config = dict(
    bias='none',
    beta1=0.9,
    warmup_steps=327,
    batch_tokens=65536,
)
MLP neurons of a small language model. Each row is named by its layer, matrix (up: input weights; down: output weights) and neuron, and shows model dimensions 0-191. Each number is 500 + 50 x the weight over its row's rms, rounded and kept within 0 to 999. Numbers have three digits each.
After each neuron's rows, "fires after" lists the tokens most often just before its 100 highest values on Wikipedia text that the model never trained on.

L4.up291:486365436474512479549543481508414512368515453445482503425578489461469548589503470530481509470430509531526556579507538503584506496446501515579429355538457428518555523512556593533415454521522560528515494472467480538460523516516581497584562543494464545492482482460538471537476472495532464540522523519473437529610480609607478512450490557505526435559498439516506477591451505495480384479491505530475519498457510470529489463547457462537446459545460530644421533553437586571528588580508505454505476466538507472474406467558511567491514447523510485468450533524461480507478564499608611376
L4.down291:526481519503504548505494490419495449477512564511514485461516503505500493525463525549612483470516500613398523522552487508460460495370624511546505505404559519514490485504442570487523470507540459497412545504367531472453580546530542518354555500481516415557456490492387546532466532428525608460550479624382590531464512597511510478600463470381483542469518486468573520520484544503448563509521527483519443436493432506502580493429506414474510438535492475479504522532496504513421463477519486473515512562493546580572484540514494556520518591501560435542502423437555492417405527500509453588
fires after: "u", " M", " comm", " ", " O"

L4.up582:451459453471438547548521517526433440387496496546517447534475498452485520581504582468593513520462433551570588470543574498474477470559510516477490445504550461529514510481453494559413476431618486589487487545562564571509484443474439495542486466488426524531522424508537500448483568446439569545508557560466493440574538573420524516544561416522438487488548474482522516565568519473448559420513400517431591546470464512493512619523419424459538417527478493588445510478522489556454540591560430508484428477529448473530403446589439453478518522561508501516477459577627458561513533446521474582
L4.down582:430461479490546476535444509516453520515609428498546495483510525385505496544421448457440512441629565394534511442495568517483574500564528459470553516513517466493471589484474533381448523459514579384520513488456595507474526495557537524444553411525450512428588489508448425497518503498495552434551487430428460450487530550463491479503545534539511504526549560448387439495531457512514468474604495529523552477532483519361520530480434445476443470505525435455531412462485498420475421485516500548447619506471603586512560521534460503439534558460570448552480472446422477449425451440456519437
fires after: " R", " r", " p", "m", " P", "1"

L3.up180:466417493508602514491509536587564539466492478428488510432507557446461550589412543588505481588431447470522527591418545545535581536499535484525476561587567518480517551474535569573447571531598492572442515504455521508496501487548447504491509420519458511489490423540463516529472559548418529551433508505354481464469488485435538568493540403491517500461454487597526488493497559516547536542489497617466521597505555471571461604510466404457483453638549446545524454449527509506460525557566500522392551546554453471501501591539524530475474551531447490461513481382513489556483539415516482531
L3.down180:494461473490530537526556513580509504466517426468467615472379476593331584432519458550503519477498417557567566507422463486463574524505549437429495474455456426496530521609501459493401541392481520448502457515459491477524492518583439522526479462514512489525623386495468553478505516539550608500426468492475449451439480560475477490543545517543477436501447509593508540513470470546419477544462493512563491467517462484483534469524493555512531506626508437494624517559529454507462530557481510425463595551468588423508577487553482412513518460559473515440497554467454566438453526494437461467
fires after: " p", " S", "ep", " P", " s", " M"

L7.up111:555404471556489572462509505586460508492592529492562450443456572364499516501452572522488633452416483550537606407458482473553574496427509463514469428551520535496493601469510449553398465567440525530470475588472521476452383465579498499555497467476473571522463496502516547487491461516511447483523553541441453463579590571416492445418566515503574514529466477504448485593452481553560540533428468477596548566437518565536446517579506431441461482578541478515478488531526525455446589508613451491473530494526473438481513543396520513454495541488538432510445530423524487498480513476457538504
L7.down111:512403534467541424473555492491460486476491530553549462512556401476427485472445480469446540471494505544574484464583454513532508465545556496548574479549458471450436432545511547486459451503447499490520410594457438552472472523525490587566540579407439534568434479475541441528480484450576510564360438611494566468481518491601383451476459441506556402452481525447502621478525467504495485492563507471483543421553467546453441440444522507541477510560573533522504473538616521497483564496538418520523492502533477526560473510551448536419535546602531404471546512362539513493467562431465523471
fires after: " p", " Ch", "ar", " P", " ch", "up"

L7.up335:512612551465511509544523497520468571496502605471582574442520424486524501465500487493486471458472426551535492576512569528637470555512521519516506517462486414520425461440487381510487488501446508575547415616525486503503393448555513506517432434483387548637428448431555450543515536474582396533494438480465490456563532467522597540547487478548476466488533494454517520541550518510592498444468417586532495560479522468527576545532504513408465502567533569607478486520515421542515479427519456467557539628449547501543477529462488440450462491484430486540453456463443501475548466544496543569
L7.down335:439493542572549469432549566451535495462487484500403481528534451416496503493505510481538526526480428519519469511567410395513603505548501487501499426482459474524560398573554553509449433507521532482487538537432534503509398432553566446507515551486421570546449469501496463572457514588491387523546509512402490528542436473508503513451425448546520443565482461527567461484426380430536517451510471455574499379465418585475532500554494454540528510525401480619665499522514488552541509577510458555471466451453522462497478486448456455503506482489552526502427537402593544567493559495537443531
fires after: " B", " b", "2", " R", "1", " D"

L4.up396:538397431492428509444412589506503500512578459488528502563542455577444497516460595562449449548593451455461523468517494500519564487470570491542506411532426524496614538562569557485404468507555454508593554511465441467483537475568462430549503490404445592524470489547528544542485455478562507483526499478514444506572565589374498531410471590614513496461546440493508423486525506482635492461547398522493489566506539454489467626467568520514523389555519541561486495548500538515509511529489524478531563526486477468526504569519618549470465482537528439456509440555519499502438587513502520495
L4.down396:513540513474506489474498432469480498448491505513507529489526514484555541475446657472618515475519500444459510473520523492427537533488533536400559444443468495555517571499455504488454474439526472427535579367458527502523503517443530507462493482560485504457574439509475532444486593465426549465550565551391533519510459521495530515479475422404477503498517572486558462462431351484491537471556432514525537559527459561526489442488408490569426601497483512405467524460536415498419459497535444473472588515543483531522577521591525508525508526396570622514490519473370485550496525540381388504
fires after: " O", " comm", " M", ".", "m"

L7.up872:542421444539511480593498561512506413491459522557585508552449436523543494524497558485418510560456488532523486603485545510523521540490498499454513493598375514486467512430554563493542508462552626547487477485544489490560416536453516463498535499503409522623537491430629448574471624487493449480426564456474509494559534586419414563409531497501492500485529460503530397514479522514482501567477468586606590492588503480561481484621513503493507486500531503493582545502480521632569559523413499498504465487541558505560428450471524426478522466531455443512551509569536452503483477535567498577
L7.down872:520555456489482499589468465480503506526534540546464428476428491463517469512491512568523541495502502586609394655561526537526498529424501404526513507465541524454465520462438477516496473437472551530447518630492444484525552501495515414530544433525439520447435392539598586542575483389529470488484555469506447500509595472650506460484498545456451523549423464543510527495541397557582473608491527551515529536516442499467546491434467473473460571502486473487498499452567411551464562505497458483492547575539476506558570441554496527446631495482513478481527574391448585550549540527530517512
fires after: " |", "\n\n", "\n", "=="

L4.up825:493486471538498569482513448473501583552495506503536497513596432549510444516575542553517526522577505522444580544531519453630422539550420499478450514510543459538552485468512469564441437513492567489525501574463494500506423452577534611535505500465378576600525542471553536564473502622503534512570475599514456460541456451488576532459531478486510522498575519537498531492476518457565495417481511598621475564479560474549388507492493506472433406502613564513525518548454465497411518503472554399419435511481447574549439581492407470460423467468477461494547526467446565561500541461576514474
L4.down825:553551491439497487509409425561424553490520498505461527562501423596471542454500468419560583548455495454525468475553435517436525476493492548426501459481510483550504375534421468537479520490381461594505472585479477530549494593489539542519464484521519474479529520428576457551560553491540504470418580537486552480454603456480490496542527509571620517521569615469447535415477449504511455460463505402609494436508470426494501513447459458565551448487414411488514516522522496475500567562377480514512453493550462573490524359417472464501563558432563475485549468486440570505516483442523469539
fires after: " b", "1", " B", "0", "s", "t"

L2.up691:500432474443587531410513527554452409478332534518511479474567473500483563531533530367441605381520562501547535574479476503533438485499403546456485495550513506464498527441465579509430469434477417513531521528495425425508453466611551577463484536567495531600434545563522569419539566466551474525491419473576472537579518511549424525508513537475431463518398463449488422495481454511481491552516554390497514486535473460421564476517592477477508475487483513444450453471536430516505530454509501521445511583513481445443541475445466445451485438503465443477474575453518565547458495460466459402
L2.down691:514493403542586511388535512489434354452533435476564500544417544584493486542437491528515487518494514428559542508584540578548521475538486512475529518436498570482485388533477482466522537455485461503504478531458472490575495477452443488569529513388586448493452488555430524534570603481574443540465474491498475454594563544554526513509451469504491490484437462573497544543485484490431597571576542503512592506389414479437533586349472427498522516455519578404523424552528544528438514494550513445477541452534463519514503534546443522463579511538480527580390514459532505450458527478444536529
fires after: " ", "u", "ort", "i", "t"

L2.up804:574503554458495590516428486501468585458432416476440426461467414563554532563523535393473550566511479505578468564545520493512499476536469506426509485472487528491559504509480595494484439422481546452520476575457498418540553477554513579527649456511520578524445553472581604501539476487518502528562537549472523550555548489555484617514538503568472476496493531499524490548373350437485492543538483464501387494527523438426545483560485499487595501514517462480539504488585488627443580447552455636524460508522516435453536477552517543473539554521527500519538555454509478533516556438446526437
L2.down804:603511533449609393502471475530525426517556445495524439492566504459502515444537479535437462498425512562449557483604493567543520457536470478485419544521543514513458497555525479470492518464501469482483443552519649477510468417399450493550432591499535518453488512577460535418503576461569407465500494517427501618523526494431555553517488570494544556541548514454573472591522460539496603457485479452493487517606457589524502429574488510572462589489497580547477531589542431537464526539537541465481466458558459497408467390449441557541545444420468466557459478498520470509446514469431489574
fires after: " ", " b", "i", "."

L7.up1222:544506527424444482540564524462553444519437523484572580441536471506474523531499609475535442481490514574523448597587572546556547453458546455525489520505445500409479543505512500547368417532530593517576452491573519407506526422521497442539547419546500570530491434522475537567443570579510522501541555526553448484584608503407459529487544404468463549532450524426480458503531488514497561406566422471519460500479581500543463523483575472399500384478558511518516489387507518509490573546539456426552525483547460443487416582511455486485432608480499530495502519544477488598446460514462483483
L7.down1222:523418487436578502469582636517446548554575532480551415497553497474473469476453437466452583523521518542503505373500529520536477370459476460446463443541521474513501461441466488521471452440448504544546528557549518594458511495539526480503566469450598515479560521486473594450493522353514550556476521470519477534492579512520461470497534494543501436412537529531530441398504287480492481515484487528481569502513503535520495559456604491546556549436558475455486505565515525518390479503495478498572539507469554540496488508576484545482518543563445510493497579489454664443550419484500477521
fires after: ",", ":", " |", "o", "us"

L3.up842:436475492509454549542481556551412567498539429537510517537485534571456504485510433497463567468532435604494568502521503506426505600521535453400484406510500495471507488470572510417366467414507559615454473540506526487541451407480431517592562530376579515545480452491573473449507464522429537524564498451440489482588529472547541447512516458418494485504522441564444459585499546551440599526516480594460491527417495426556535538492478497498476425545467452607509491597477535502481419522604508464492539509580426521524466474567533599500495427536492516446481456514544444480513489603472503548
L3.down842:521491471505451559404529481452535563523403501476541474563540591480491536417455559535534555540467445453597473522377467528421530435457548566518526482441465460411497544512448476422512455388480490472498388460472385510451474413532483503519501368437538437533535445516494496486460445433494593473469507520555484506433523529520432417515493428559530559492512561380484513603495512551471465586493548485554497459494608476486486462504471465427475581501503534494526475479547560363585471492510525639559515456466482570515517467521536481431507485520508555450520437598449462485474552510509470504
fires after: " r", " p", "our", "or", "ar", "en"

L7.up441:487496455391483558555467548456431563457426589459500455473490440498544397447533511491503451589513494548556496570481522492556527532505484452480434460568466424544546514508446483542536516479467569522543427469386494440533458440531529568511497433519507515557561501582541489605454593484535490546484571472538505439494519572547492516513498463541530522441516455530538376598561483426511527505506505582519532482499537543537512571416420464413410386554522514448482511467530560565586516447492507463464458480504461520539468684482468467462367547513493392539462494491468453530495558441560437518
L7.down441:501492456422506545438462570477534472568453411498539391513457579481486501489555409502577568473555555543562573515509446536436465422478471472517483446473476499495452391538491462577456484454633462548514503547441507483491474493490494504443455453554493530441459459515537545508544540431631474475471565422563494451612624555545530599549507524488493592419430511527480498514489454507473390574512639515510432410550459540520551498481563510572410483474508451479481529543449491490509482480557534474450514591464499570561565472555525572479440459615500447535473464461497502458480433523530469545
fires after: " |", " S"

L7.up1398:564456514470456560509387577497425512480441552402513540510549443492527458464530514440476600473464405534584575556492541509529513547534492549410449448490557446487482484501525445603481481551513453545479446514513484451517507441522486490507479410524514556553445488443541521549405456502497496409482475515570526468525500456494565556540526566510507464492492562429554533461442533520474498463439453515555604528540417542516474489455500575471465492556549579504448340439502478552389572568525445456560344522442407497564505590499534435431458445592510547498560532513532511418536505496485439569
L7.down1398:497515487474507484573548414545484479455449548530586547519489499546539453551478495470530502458444469412570478502499524442558513525533527462443457430448499534497473451476499423506500460530525443471487602575523595567463500541452537501495558537462418406479540484458432362519472414565587523461493439458529439447520527576380498601502429500497531494578481546501559515451434518525469419381389423455570535516567498511477611423401526503600535410447464509446527411456510503472530466433423495526522572522558556519489488528507527477534508514610536447493487475449565520474412470587518508511
fires after: " B", " b", " f", " F"

L4.up150:576545451499465519504381564412380529506515531429721497480516479492439551510480546476457572518424406532548488672565509572449456553629508464405440428521450535555509515459494443514527483580496472509515528472374499451434549466557506578609539496508445528521507473449538503588442519507529449473468530489497476475490517515490591552428497569516591524539534522479473481488446512473493507482485496520451543542469478511544527514540616545485511479480516520463535479488531475530468518528443495559503386457505585405528536557502506507468466474561524505548493444529512427505446514416495515444
L4.down150:477552532481431505603538459573562518463547424575509551457508516491430514526545495476452485464520451537490404472521505435501552538485462513508545383567544528493539428460527497499588531460424469394540479550467499633354532421384624516497538463506479460521518452381538527440493471460526520522495504507545429563505485419485518530506548430559520478436449484525595459463561511519476502530503468431512436504474557545603536505528479573568546531408551461468506452498609435414567459557514471523589464486450504474504531466526450502507499559557530472420454415546423452425541451463539476460
fires after: " B", "\n", " d", " f", " F", " D"